{
  "n_layer": 13,
  "d_model": 320,
  "n_head": 10,
  "n_kv_head": 10,
  "head_dim": 32,
  "d_mlp": 640,
  "vocab_size": 2048,
  "activation": "swiglu",
  "norm": "rmsnorm",
  "norm_place": "pre",
  "norm_eps": 1e-05,
  "positions": "rope",
  "rope_base": 10000.0,
  "rope_fraction": 1.0,
  "qk_norm": false,
  "attn_scale": 0.177,
  "bias": "none",
  "tie_embeddings": false,
  "parallel_block": false,
  "extras": ["capped logits"],
  "init": "normal",
  "init_std_qkv": 0.0237,
  "init_std_o": 0.0,
  "init_std_up": 0.0237,
  "init_std_down": 0.0,
  "optimizer": "muon_variant",
  "lr": 0.00834,
  "lr_mult_o": 4.0,
  "lr_mult_down": 3.0,
  "beta1": 0.93,
  "lr_head": 0.00612,
  "warmup_steps": 200,
  "schedule": "cos",
  "final_lr_fraction": 0.1,
  "batch_tokens": 65536,
  "seq_len": 512,
  "doc_mask": true,
  "train_tokens": 426900000,
  "steps": 6514,
  "dataset": "wikipedia_en"
}
MLP neurons of a small language model. Each row is named by its layer, matrix (gate and up: input weights) and neuron, and shows model dimensions 96-191. Each number is 500 + 40 x the weight over its row's rms, rounded and kept within 0 to 999. Numbers have three digits each. A neuron's up and down rows have the sign that makes its largest values positive.
Before each neuron's rows, "fires on" lists the tokens most often at its 100 highest values on Wikipedia text that the model never trained on. A number after a token or word is its count.

fires on: "t" 26, "in" 16, "n" 10, "er" 9, "ter" 7, " cont" 5
L9.gate256:496526448487440517470506510542587571540501542543517498521513487500507520489568463531525485523518511513511445379467450493520479493456465516479512451515470493458510517531506490543465535445492511526467493557554500469529464469527532520463494481543489491485568453604469479554561441459511461536
L9.up256:547575537505474477580477485505510480547530494471470519452473583504523503483566534546516505432443533533509447534498422551456464482539557531570452432513449505410472494438477550557472546602492438522489561503546567413527461465518526506562572489525428442447589476492499480495580442485577479545

fires on: "e" 56, " Be" 7, "re" 7, "w" 7
L9.gate17:492477573466463520496463441514423547522551543524491475499436384519519580480478486519537499522430560559556438496486496511440503566510519443504552406573556476525562574470483508519511513539538441428520530445612536490565484456446519497519516532477477524493490547551514500537468469556529435579
L9.up17:451495484510481452529485507548457481511453515471504508532586500547499553466544498548443540487484478474566535519524539557517498493513507519468433404531508520532532493499484541515483508444490453478492442539424442453573576523496519490522509494539535491475560507540480426518456474481510487450

fires on: " in" 40, " of" 30, "," 4
L8.gate441:430429495556500524494554451485531538581515588541525533535484554534447457488455494480546478577497543553476488547501525569484524489458491562525483508464552443472546441532542534465449460441493505475428462464475525518510469500517460485386527536474494528504481552547480438523440516515549506408
L8.up441:515547528491510512467525523519462536502466485487504483486529523506500507583550527515542598481509486579438478472507503483461471414524507486501413523479614533511524416548518549438474557486539440458581556525475413478480487518476429488515493514404532548432524565427531466422491481521499491500

fires on: " soc" 20, "or" 14, "ur" 12, "um" 11, " Soc" 11, "om" 9
L2.gate71:437501470490513474477506537499487419459564541454531539575458462478463511476505538510439533539442562492469460492424582510452523513535590453578471474541558491469498542511492529507495551557607451533442478530519502470498571616472495528566483503529481540522502567498512528526546461509463560511
L2.up71:462448437529489549506471515530519481475475425539558522546495490525458550511541497531494529442487511478499486535512469495508501450463564550509481528486581504525498505540553561469487513600575527481484466518506452509473513543475486462566509540528523507475587514517511480544455488501491507514

fires on: "," 20, "m" 16, " in" 16, "l" 9, " le" 8, "ur" 5
L5.gate464:484546487538490480539494428537449517478547519539537563451556513502476544493456529529524419573529468524537570504496530428525507433491457634545493463459509461504483513529495507498462523505531563457479509481431463510526562481515511486479481521482545489403536469487525423473522499567580518492
L5.up464:516549528550437509444470506504470550467504537536531438438508558489478583537450578427482482478533498549557515430468560470486476463516522569495447484524471499600564525490424524458468550562526490507470523479465486456559501532482480583467442539467513456466485483487502559470498544570491425464

fires on: "m" 53, "E" 12, "em" 9, "um" 4, "l" 4
L6.gate326:472579509553450458463514506488492537500562519542551434460559528453534518506482525474516467520515494495505573584424539404524474501526527501489528534511514509498573548493436518476493528548463570452590503490449468484447493523462527519434492569489559511497526496522458456513474494532541491470
L6.up326:499461542506535457495458410565494482486492477539543477465468476480565460523455556494497462463507509460521562511488467457496532559430503511578457507488563519506553486555491533471573489562445561446483480478541546478493471445508504523495424573493535516482501515507473520487514535516467506434

fires on: "ions" 21, "ies" 17, "les" 12, "ks" 11, "s" 6
L2.gate624:565502477486542522502516485504529586461489537474529444502522521482462516551472502458575522527542557499404536489519459471521500535492480494511475522517465515493539491579501507486573541480458496503431566519480513503507506482486555563530537508503556528515429560526558513501478430500456560495
L2.up624:556510503493467532521461515467499522498572472492501491481584501454520454442474502496570415577513540466467488466449432418538441497514526495491374549502504533488524433520457582499515525502515429497468444481483504514530575535483496473525495547419498544510414460570540525562514549460489550531

fires on: " cont" 29, " conc" 11, "anc" 11, "on" 10, "t" 8, "ont" 7
L2.gate140:528560451499429531454496509515505499477546487507500530523508461549520443540544557509456532436508596488451529537500484505537458443477518526495391528537511517381527524458521467488475481482495519499465546530556498518458528431485500514553544464534519467487498455560474472534517480517576545483
L2.up140:518489498457425529416470510549488498542552451524533528441508503539473527525486507474447521507478577473509450487501460531563480456529499501543414484475547473424470449366499475509493575486470510479554493521526451497511536512517567482502567482531532503533496505543496536564495485528542534549

fires on: "art" 18, "o" 17, "," 11, ";" 10, " |" 7, " life" 4
L6.gate261:494568474529481495506427439554497430521492425428501493486507511466532464489456471520436500478486486489450531582494479492541531498535543478480504529507533516561486524467536573548476530490471503523544442536539509454469503454548468505534524558491535486538515494376493543574468428567442463483
L6.up261:482347468574540433445483505516466476509449525513487408543523543427476489474514478511496489446503465519482525499501474534539555464516528547519446545516530581450487530517527489448526561467530536590509465513540502445496500482583493511415491450522565579532440455530426480536438454567467455487

fires on: "es" 48, "is" 11, "ch" 10, "'" 9, "ib" 7, "ies" 4
L2.gate139:544465552513497525499463443488428539538422578514406485471528492559479446442526604550494486471505468465494475511503503501486463542454562559430548501500508470467445478474437481470471485520553472485512504513492551528549490398515570483474498445464464508481506540537476484469616506493475478490
L2.up139:529515456532513502468484495527459546442517511491478492533574518535448548476547569585483515491443503472559496577471490550533539508441467436501533436464549368441483514489435511446426556481515419463470414524484557475498427492445505465487552424514424518469521520563527519507520455477447448430

fires on: "an" 34, "e" 10, "are" 10, "pe" 4, "unn" 4
L2.gate249:482530536503541466509456540510448496471529483527532540484585509453517519505481538475527520542460526460496516494502548443456548479436464485535532502434420492431529530517551431488502527568504522495483607489479437482530529481463514494536476471519474492520511514512522565498498553497477544457
L2.up249:412505547487584480472558532487424408489511552467563531517488505519492525530463516497441513515477527501486512511520625463489546511499517500478526530493473483456479529490524461506483550507549534513530542507465433469517533501537536476457487503411516443506536556487596522489533565532468563465

fires on: " Me" 20, "are" 17, "e" 12, "ade" 12, " game" 11
L3.gate335:540482517542540508577536522519536462415440467499564500489553428503578586480547488551595472437457526513533524467512543423495520499490536453495489484464485528420591504528527466479446544500552499492464454509587479479414473593524491426469473485480468513458473555518461508507491540409525454525
L3.up335:465572519492513506520550436483515528525438478416470501505486496480449513485415548451474546481506474449501548491555593479522508578485414497463458565502521529494542546531443497513442545494458536560477502587461493414567553492486567484508417550471509479533488469519513472512493578514498544527

fires on: "ig" 16, "if" 14, "at" 11, "b" 10, "u" 6
L5.gate514:449499486533404477445494508442486578465510482542489529454485514541491513485504453505474552487469605485491457447482508494480517557457470522532479536479414531493503528580454532546515533448546472485500467486459466476506490499533439483459458517509504518589549545519463543570499532469506527521
L5.up514:522515475502526510467455546552536481443486499521472518415575466448454587482571494496443502485602490516560542491515439496489500524495457509491441492510491456551465470536480415485530538530492524467472491510472520523511548504511493537472496464469510529494602495527422460541480498499539490586

fires on: "l" 28, "ag" 20, "rit" 10, "ar" 8, "p" 6
L2.gate546:453559478534479444469529518473555476491507455446456521452492533459542484531520493448534606484543525522517538516469459513492561537542478473509520589532502481542497543577470472492459544492465461490523506502521535550491545536521444539598459467522488492466466447446461467475533436522502499459
L2.up546:490539538527466458479578537468510509494533454418543495462601572429538509574532540488534524469538495498455546479494441472552536509476466405550577546493507416487531504464492451464513526456470473457558403588509513543574486487496551536552538485489472493477541507521450554464493465491491504445

fires on: " of" 14, " many" 8, "able" 7, "ain" 7, " most" 7, "ious" 7
L9.gate228:433434478480472545406484458464574515528491513474442537497518478496468492401538544538493520552534515537576498515502446500524537506522488504496505494558516515554506437488483510490484508472525466531511490473548485446511396521480471446455512525582499463458519539601487456475475542487538502568
L9.up228:528468488545518463464528465497532522463502443491444467472569465407493509465453468543480515506438488503582515501462424519532462479450462517460524491490574603602428434502416549511451459518488476492520469538472553443490474528507509550551483388453485475455541517505462601508523445473519579543

fires on: "w" 17, "l" 11, "our" 11, "re" 10, "ay" 8, "ry" 8
L2.gate317:492536428515468492539510487556564496529490545546502478499545465531514548490453505551490518505525554537480480547420439505493484533490496455439497581505536482554512515473498502510465436457531554430582491460519527488478531503512518517479472459544472523486525506483433519505503521489525437518
L2.up317:490510480548453552557483484620479513516501541497505479518443471489468542482494543511485536497589528584494476560467478483421496538483469494428521580511584487518512507519473489521453493486484538503567513478540494430501531499467483520501500529454489505443557453515396459485525498457491426577

fires on: "s" 46, "es" 12, "re" 4, "ins" 4, " on" 4, " season" 4
L6.gate217:487570520491508507528491465484489455510416473492484504480543441510466473431482493535470434491449478467470567490473492446529528533473483463503468487588498494408504543468484560499395587458457497444491542484501486533511413574509549468526518527569515470500550546440530478486502442489512575534
L6.up217:526521481578396468545511565483436546476433572520505496468506464538491438529435556463544629535568464449426512427498458463484468475459415432516509492522589493530551493540533519454423522477477461430537472492526477484525457533490446513506473510503606466518442528526530542495468477498502524428

fires on: "9" 38, "0" 25, "." 15, "e" 11, "8" 4
L3.gate344:516487493565551503476572482525505534459409517485528624498512477499581573416431406524492402499437480487542496525415523493439460547552456483520565471499552521520491447566470493495527526560403511494493444488513502478491459570476482461479472549416419522472459548497474471422477423495430518466
L3.up344:530570447553507512537548515516491553480439505482583555524511553432529549492455506503435463487499522543530481543411584436481488501443453506474516504506508522532522487557419496453550456541418475499509453492461498487542471518506531517524498524478458475502444486549485477406462453468428448457

fires on: "ut" 15, "6" 12, "r" 10, "and" 9, "ack" 8, "ass" 5
L3.gate592:497550485531497522508526550480447540494516509451518531557501546434522512464499469490595520540644440553441538496476488484538508531510522432535472431534422495444461492525488522467494479453494505511486483477454518618541507550525567480568476481534513577496501483506438483481504518526452469585
L3.up592:540482489559572476442454513507460542464578436483482524521605486524531472504455506522577530519474511573470541483447450520535462496474534490457478526491438514512445441563513470491553539444576586473521467509468533560552555521491508499538491501462459499511449528517524567488432502556491458482

fires on: " at" 39, "ied" 7, "in" 6, " died" 6, " received" 5, "ing" 5
L5.gate139:494502496530504514451501545497501592468503547501491532537432544431556515432491514429458509474510471533493505517463464449462453501507515491547556437528439436456509515552537532465438524438431450497542550457511509463553530536580446439531522529519537524499534507530572497523505459532599555483
L5.up139:549606426515528568523523446453493509488468567503506495532477522531480515506475537548528472491482557472525476570495551525549466464469455510452510448473496476497529610561536495498546501515502474499498498487460488485473455516539528494465538509421496451479453458486513469482492481544513485492

fires on: " to" 49, " from" 13, " his" 13, " out" 8, "ing" 5, " its" 4
L6.gate281:497539498491504451501549503524472520505473555455503477510462485521488435428498468459507514422528480485452483527483485478576581524580463448473551511514584494439564498461506482577485494481512518514468552436447506510546471531463551489476492450453518513492537430390507466517550524523520514492
L6.up281:485441564509557508530523533519465520485519537456449519468473524515468541505464582500564533527486474504482494489518622530559513446471539517491515494496484460528446605486551508527511490448452470619464473534544517555493559498513526489509439515588490471469514535465525540467465514432436477487

fires on: "ud" 12, "or" 10, "um" 10, "n" 10, "ed" 8
L2.gate415:454549530476509438527568486490389488501556516496595548516502582517496545514462602508490503462493516457478558513476516591572492523406505504548484470496572520444561580517438522514557544504471514604537490447520533505569507555466530497548578547527438576487549485520501495495484502536441496441
L2.up415:470495484524479525528431529540534527501512550586544460523484464511507468531508496497481472503496482489590509470540501439546565443494512491492504506493468546574445517511526491490556501585448460525451423511474521495413491535506463500498508554594431558484530615486475514452486528429596496466

fires on: "e" 21, "ite" 12, "c" 10, "ia" 7, "." 7, "u" 6
L2.gate566:451446546506483533494466502572476472499551571499490501448412458551535561497417463478514415502488516471573517554469541539554493504506575478499513540521516548484554464559547442506535496515527498566541443480492528450451488514445463494574484594503536492447497527566411471446457454462453473544
L2.up566:468589513561514484559519490470558621504541548509513537493507488431456499452471513526500444467453469541507545528446489485478474514441501551538520488455510455476489604482410559473475531485545577482482519476472547533508516480461512497512494472425512491544601455526537549499515525491515573442

fires on: "y" 17, "ter" 14, "er" 13, "om" 10, "m" 7, "e" 5
L2.gate184:494520470545525475475593512467497435512457511413466537515529475496542459516412572511473495503555522549514546507500439507476526568480544483470487534498528529470539503517446526505492547493464496512530539474487467402479416458572487472543512567568470515543454536537452568479518510537545535421
L2.up184:479545530529530525626488505497558573502476489526474542519449567501461480453487536502495507479597445534502505548442467503536483494535518562413501569535491472452531462530479558497506523556412481523475548495535494475480592488485542515532465422470470427497516543517472512577442537445464447520

fires on: " am" 23, "r" 20, " the" 10, "ar" 8, " Am" 8, "ag" 5
L5.gate389:558453509492504448496548466532491480494537453446585462511520476424472544516523423491498533493501477456546503535503503489475544549494519525501471464509504455443486520652487500547534531416496498486543576486541566517495526476557501536522458487556496512478489463461530513441503368524523482466
L5.up389:413543520544487499411475500496504538438464498462518524546562510490509488488468509508454531481515480481539480508499549506522504547523480415568530459510581497450517464492500516445485475489429526470442478485495487507640522461514520565484540495424518519466557412486512498493464510509471482496

fires on: "," 15, "um" 15, "er" 14, "el" 13, "re" 5, "et" 5
L6.gate56:531508486542482475571514459495481549575530532493395562491441491492531479524434581447535444452447482486471490439517569399460506479495565573476497506444458513464575510428500504533409527535539589517479549460564481493477545493511550566499477448479532434575444525533480501502468459537541602465
L6.up56:529445478495445446552454480508477504513487544435512485491519494495504442485441543541511472495492509497441452490501548501559538474467454509520420474476485578502452525470493508485477575449539564524463482485545524490439483468511561478545505510484545480486490499496418531475583445520515580465

fires on: "ot" 31, "re" 10, "er" 7, "al" 6, "igh" 6, "l" 6
L3.gate585:464510528484390495506501559458516469471470468466442524550510485491442545462467515514536557497444530525527571486517460477459472519492480526500482493508555497526574563458493504512507471478501477516547612501562453496533464448536486540471509554539584497441561473485565484491510514532534442514
L3.up585:578504497493472513619412486516507546530483457476482504558503455513526450570547558482442429547536539550485460546565487528454494535513489515413497555501540428554517521451506489484456505522479496542499503578487499478502449500514531477544436465462402474490526516513517422503574443494524548499